Weights of a small transformer language model.
Size: 13 layers, width 320, 10 heads of 32, vocabulary 16384, 26.5M parameters.
Architecture: RMSNorm before each block, rotary positions, biases on query, key and value, untied embeddings.
Training: a variant of Muon for these matrices, 6105 steps.
MLP neurons of a small language model. Each row is named by its layer, matrix (up: input weights; down: output weights) and neuron, and shows model dimensions 96-191. Each number is 500 + 25 x the weight over its row's rms, rounded and kept within 0 to 999. Numbers have three digits each.
After each neuron's rows, "fires after" lists the tokens most often just before its 100 highest values on Wikipedia text that the model never trained on.

L2.up1196:518508471482532511523488450534511497521496507508511477502429531457481484528470437514527511473484514491507473489486501458502449509484466492524514485501534483493469483487501489483474476450523541531531503477486481508478463519497450482485479508536561511542511517524492531474538471500520470496
L2.down1196:522517509523504482489523519485495514503557522508524517497526466510536526520504526457458525494492488489483495481485487550471521510521551526496492508487488505493534500532521549495509483533515469522466548505475498494505501490503519505514488501458458477469486522491516475487489537518444499530
fires after: "The ", "the ", "Z"

L3.up387:481473488490507469531515545465490511523516525509511524524505474510515460492457502518515466518540503494515504472504490561489504543513514473501569506483502563447503505469462514456519535494517441496502541524521446514548506477479505545537500512520510481491561524554499453550502491524486503483
L3.down387:539539481505479489453508452531510507456489475492538469483517478446521534501546501444515532477468510500501502517533502498521530509460540510473462458506454521514517479505526483497478497512502559538533478508433508524498496475486491475497467460497532504508495445502490549445482521507492471534
fires after: "the ", "-", "a ", "U", "broad"

L9.up1107:487489479526476451505532489498479524507457489467501447500542503489460490523464499514467490502515484521511452531527483494475486479517506472514527485546463530518485511525495503500480524432504517480482496524493511468485558524458523472494534527486479516545515535462497554501550524552531509521
L9.down1107:522528456454556501521461525511504502491535494511519528488520459525467490550514482487493550464567525529487472517501492514576502504503535487455532502499499506488511522497514529466474465501540517504431502522493506471470479520510461555496488466513500500518523470505494490522459506500546490516
fires after: ", ", "the ", ". "

L9.up143:489562529503499500501559509485484518520507536512528504482500463513501568520490463531513468526469495465497501512461508503496503534519492493527504442487549516499532478485486539504500497517500509519493450540515560494504435509548527468474515537460531495510484507477499552502486496456541423488
L9.down143:520484511450492485490516493490494481528516508480512521541524522496507425498445491475514493490511516506485503489499486527475505486514443530482509487524470513509512510491503513504531536487492499523540532482488429499506525468480484473496475508534453510539546509476495493539503505507448513484
fires after: "| ", "signed ", "A"

L7.up630:523504478478515452470510508461486552525533496491460497485487452516480533502499484524544486518513503502496510527474512508494519524538481516527465474517484504511498488501506515554485473523509502515481510509492525500506520527498475459490501509511546525513514514501515506456448496517479457511
L7.down630:504486547516484435502500526520488473486506494509555455447468537486524530507485479514470498497418488508501509489481451480509476503485476500480531483482514496498509499495517464502527485518515506530510543461474512503506536448506518505505508473458511447487478480535494522527512543519521505485
fires after: "| ", "the ", "\n", "- "

L2.up812:513514482481534501454508513486457546510484470448505508488508493480525507454480513502555538515505502499483501485541470472513468546513486518455490525499474513491458453513554495551524490500549482493489516526505496522388483518524447530511515537496535485516491488462499481455494529485532514508
L2.down812:469524489493490516515512496479501520490479506522515512481500524513491462511510489505445492517502511496546527481446503522531529454492518541513510485471522509526546514483473496478468515473446522529498491544521492497574543486486552465504507443528481510474459525515552487518524470528467486488
fires after: "W", "Ch", "H", "K", "O", "E"

L4.up264:525544510513526530511506524504492506489532495469534556491499499470513508488464451542560520494528503502493468446502510477486522529517484528481499494526515518523527514541548493466486517506464458543526497533496509513432470516494515519493523495516503517519516477492511465495483532478543480473
L4.down264:508503473486466498497490449513505507513488528482530490480499494537533497520507543510476489500498486482492526497496503491520505507509540514494466509467442476508491517526503459531521507494530509486489489502469504492494533492481521486482449477501454518521493490507474522508483476493468496494
fires after: "(", "—; ", "; ", "| ", "Records "

L4.up629:489479547508543490498495522497465537519501498529529464447513508467412478472535477495545517545494529518466518464513523493486480494499482502498532513490485485502515507518512487486487474530513505484527491486489486547441523499513446493516530496524491477500504539488476506532509431504496498500
L4.down629:496489492497500503525496489517503501486487496467450524531500464517535528507492543515506540456506437449500495510522516485518511537519606499498500473495457481525514479504505494493515507479525489514489513494530525479514511501498515493469488527521515532453459504505513506464515506517521458513
fires after: "the ", "The ", "K"

L3.up308:519485490468502463537522483504496477489503513493519531511491505486505516494449449476507521505556504468516522513473486464472450486478446523506501491503515503482479488488499495475479472479509498472477471433485486499503478451533514477527525510491514470479542548516509499502516497465510519545
L3.down308:515489498531499534479480509528504512504484532538488477504523479492437485504522524487492481490497515533483507491509471495464488519489495486490510492476514485531533503491519502536510492499547508517456539537493538512487504510483453512491501515477502526494462453477476526498471515521533497485
fires after: "the ", "The ", "In "

L9.up847:464490487503505433503448497527444518492513471461510427552473518515522516506455482489520479521460461488518533491468534490499511533420491538525533527482495484480486478507505523499500498484502528488504497545480516523487501480549504505482539501450514514496512468519510494534482479521530507463
L9.down847:528539483456515536472509473518516524523495499510469539474546504502498515495465509514469445494495509508507489446523457537501498450500505488516485481498529507476501510497491496457457502540501481509511510503536534470539501557472518512446517496481486510524489519485498504487472543502532515480
fires after: "| ", ", ", "\n\n", "- ", "\n", "), "

L3.up528:510511449505470490498494502502460489529502542492486530484516496490463484478485460452464500477518512515470491516503433477466466483485501542496533462507517533514542521443476503461525489490547489503450518465457508565526501456486489497515540467517569492526490504511502477493514511499524520513
L3.down528:508515496502536493517492465515514562499467487508501445506552476514506500528528502478498500486532476470484509489538515533514513509526608450546482537537487467513469496531546534512492509475481463469504511477483494482487523504499488497483452505529436516491463492461544473532490486472518494493
fires after: "the ", "-"

L5.up789:500502496491543463509519510508491488518531532490495511489477553461517546446480462535511496487493506505501499497488525490505517537502524502476506486476479539518520482494495508451462494526483510506498496518474521511445462492474498495537471504577514513523531529565516506470552519507545550503
L5.down789:469488489504470497488502493525503528473487489501489521501525420514499507503529503448497510495526475511489514512491494487499505485482581530522511490471521499533510475510494527563528513501494501462479545470528471487465516502505527517483497470486485486510508498429505507548494499532466513521
fires after: "K", "k", "ch", "Ch", "Mac"

L5.up264:463521475473481456474537508519510522471510514521522481514505458467494504520523460516542434484498548499520502522551451470509518489532511495533500485453518499492498522538517499529507502501553510555541515495485522500458487512506478495492500506500535521478484482534509530474507519472468479484
L5.down264:515484465493480507479482475483498502520480508501493548516547464482519528429497502461503488527481468454510484476463530524515475489476522521508493517525504445512513458499498537538508544470522496500437519500552492496499501551495495477491470480529535477522508542515470475517517494510502542489
fires after: "J", "j", "Cr", "d", "Dr"

L5.up757:482476506526534477514484520497468538497510557489484505524524525487473504506506497509544495512499469492475467465509449508466504483481557558444484543486494503486524487476507515474516444477518415494541496530472511473507489482473481535475526495497519482487483567508515515497506492496502491519
L5.down757:511525513528442483505493492480504500501497508472530515492520506500481528539475488501527501499507549483499451512479546476516492482484504527565532460492506519483476481528503521461488528498459513499448502475513488478466492512524503523510500507500486504478529477487533461495522499508483548500
fires after: "the ", "| ", "The ", "I", "1"

L5.up1101:528462482521551503464495461520474507532519553473553494468487500470506479486438520465510551517543483501543514485469493489459469543474465481499489472472471520505479484504485476508478534468481539440542566463532455468497520471500499498499485510498506487485508530480507490511472508501503466529
L5.down1101:494513548474485470536538516484470491460477485510480501480472465481512497523482489529540482495528487486511511493517501495533538476492535513492540474481497483502486508527530512459546422550519468505467466529435531499485499566512506495464488459521543504473507508454480500469526473510496502480
fires after: "the ", "The ", "| ", "\n"

L7.up847:509488461459523500492541509499509514527460499485479499499496494479569489497493512469500537471494453493559505485537488497492464512470501519523513437519474502499526522469516537518513465503514507543524506506497486523506480505542502506518504599495528497480492516491518527515500545474510489495
L7.down847:461535504504481481507470511504477505485504459531515528530510490539495485469532516507523488505491490460459517513503483496470521497480527495518481493507517531517445487496519512451512485475473509486518456460484465461474493552468497485485478466525487499479485497520501513476532486463535517479
fires after: "the ", "at ", "in ", "a "

L7.up326:492481529488491541497506505509515547476492489484423510530443496504465488505453481483512512484487484512494490491464432505449502487489483509477511509465485470470523460456518512452496550501524486497487507499519484476545512451466516501534507484513414476499528485482502504520469497466494551495
L7.down326:563483513524539499463504508504482486456514481512544497467527468495500502507526539501467501505525483515524482459503507471520490517526511542515544492474506489526524492526470481509491468471491527522507520486505474484534475542472517496494476529473534516461515501476495512489507486543506444499
fires after: "the ", "a ", "late ", "on "

L3.up180:514519490473508510471506511490434478535499477507508521481495524467529507533483511434456527506468504473472499461484517458453454491497502550503497513465506515474509499532510508506465550508482432496466517506499515484528498480470472475520528516477540521476484505531467503522541461458459527547
L3.down180:534481541515486458492492495522533541506486504458486458498510481523475470466525511551561486468484517525531505553499511530529555527524541468500502466515526507495476507485457509466546463498512537496504513485516518518513513479478526489510476473484476508501462479513550501459484515527542469477
fires after: "the ", "a ", "-", "Al"

L9.up930:501530494510519478527495552527504523478489521483472505468506509501515524471509508497513479525497506451494472509511511492504477507475465500483505499518545469475532509514533487543502477491479494471493504525561537495516503480485524492525534524493561496501515465462458481496531527499480487478
L9.down930:478442488443485444466491484480488525456504511501466479506465485480464473463501509552509476496470458509482488512531506524499507494533473514484497492537494543501525525452488500477519487492495526476483478464482487537499552491457498482463456477537493462471507532485474480522484522472522509508
fires after: ",", "| "

L9.up339:472469471524518504505509494482515501490485508501514489465517530485499485490487470503565520522473545496506476487498526501485474539480497535502515482498496478495506478513531525495469526500487484441488506514511450498527526450474472489511465563520554495490518522491475496506478458512495502492
L9.down339:520514508446501456509477519497475525513500489524500513504513458466505517523508528477514480496504475516505480526491515477515535514481532504508566505507473504502456508478521486511558517530509542533499471516481532505502484445462491468549494486496487533481452554524501521512547504508478511473
fires after: "the ", "The ", "=== "

L9.up830:523487505523527496519525511476480516490519566534498487488504464486486489526495487469507491506516505570524512484470461482434528519526533490489482463499475532495548478515513494493523556500522465443478500520528513493508510477509467504520523457475546519489501475477489511480487503460502470528
L9.down830:522520486499499471532486536469507507517535469463501505515484553519522495470510501554560510488482492475505489475500532462534477519499502501507491503465526498497516466506488486505517480502479546513481507481438473466533542538468461499526470492537485467513513461529467555497483481560489552488
fires after: "the ", "On ", "| ", "on ", "The ", "a "

L7.up762:442544502484534528508469500476496511523520488473481484503471508514522499470461492480517508487479502430552486555507522496491511486460503502519499442503472473479544530475489531532510479474515520502502501502467509469462488469510527482470530517481558501520515491537481491486491500539476497494
L7.down762:533551492516474510448509479472512489524489503529509515507446514508510498520506517506512501501539556513447517495477485493487498513515429486470488506532500504505463520519483487499507492519484525508489538501517517516540490513496483508506482495480500514454506513461526486513495495510451518529
fires after: "| ", "(", "born ", "Stadium", "No"

L5.up350:530483502503520509483534475484473461527477452511492468507535534460519543500547537494489488518463478510531535482500504505544550523478498516545510484471498472501473530457536509508480474511505504508507474468472511540494439496453534504485516532492479539474519518504517522469498461460516523500
L5.down350:448485517471460504519470498519528556461513545494511498502533538551470490492445484486487493438510476473471490507483487526517481483511540505467524498501452493493486483534521496523531515486481548465458497516527534489493574501554467466514498463527471498504477488507483481489491518532503485522
fires after: "–", "F", "ec", "CA", "Eur", "-"

L5.up48:459505480540479485502494510485527496511481523527506495524487482488519504505504506548508509489460503496530477491489503514537508489515525488515497532501518508487491519509489460514522462468508507551520512504491499495528486518531475435487504562486531474472505508520521516459519538491499494443
L5.down48:569477568474471485499482470495489484490512535493470517462523498492523499517499489510546494479514494482489489520495493506488497511478471472475485495499536461516532499472474497528497539469536480448456484489518477497468499536492495515520518467525472498523535487481472502489513519508507539536
fires after: "J", " ", "j", "P", "z", "Candidate "

L5.up256:484495475525505510474494539483486520490528485496471508557474469499461523542473459483448483525532528517514542486522453525480527497507510569509488484502472517486489474519477463480474529541512484464490518474517501519547509506474496509490496525478506502526514486497510481494477506499499491519
L5.down256:484496552505502504487469493474470482516480511508549506493489497489500521484543477550532460496449511475468469499493512494508506535497453428481508498487500467483483520513526498514477514489468504526503517502481493515479467522526498446488493479531516502515502520517511516478501499543532516483
fires after: "| ", "the ", "; ", "of "

L7.up247:486502517546532488474484512506513506499509507465505456505475489546447491469529466525523508510521489487478470542490537525539513490490502466482507505490510486472423528507541526500491507483486480470494466518532443523508455540470488495468512490490535506466510506530520506504480508477486486465
L7.down247:519491493474501509485453489461482483499528503510525519472556502462501518498559488479506483479488542486483484470482464506547471492464439524467502484494533522517529481465510493509509481525503516512482492496486483483458509556511539529538498493539490493516488496475468534504501528496469495525
fires after: ", ", ". ", "\n", "\n\n"

L4.up468:431483494510492475487510491503530529526495502512462496529466455504481491468511515482530528517515509521494484544529521506547458518530455541478484479520491544525497542481501537517522514468505498497452491494497446518499498495541490526539499473491494487529504482488471490527517489511498507510
L4.down468:560543492507507499500511492460487484515495482480519520512528559499497512511495499463512465517485464501495525497482460540465538496498495509508507489450513477487510473489501509534504478564515506515528483533477521496471450525418524451485510490505512515502480543536559498504496508535472519478
fires after: "| ", ", ", "\n\n", ". "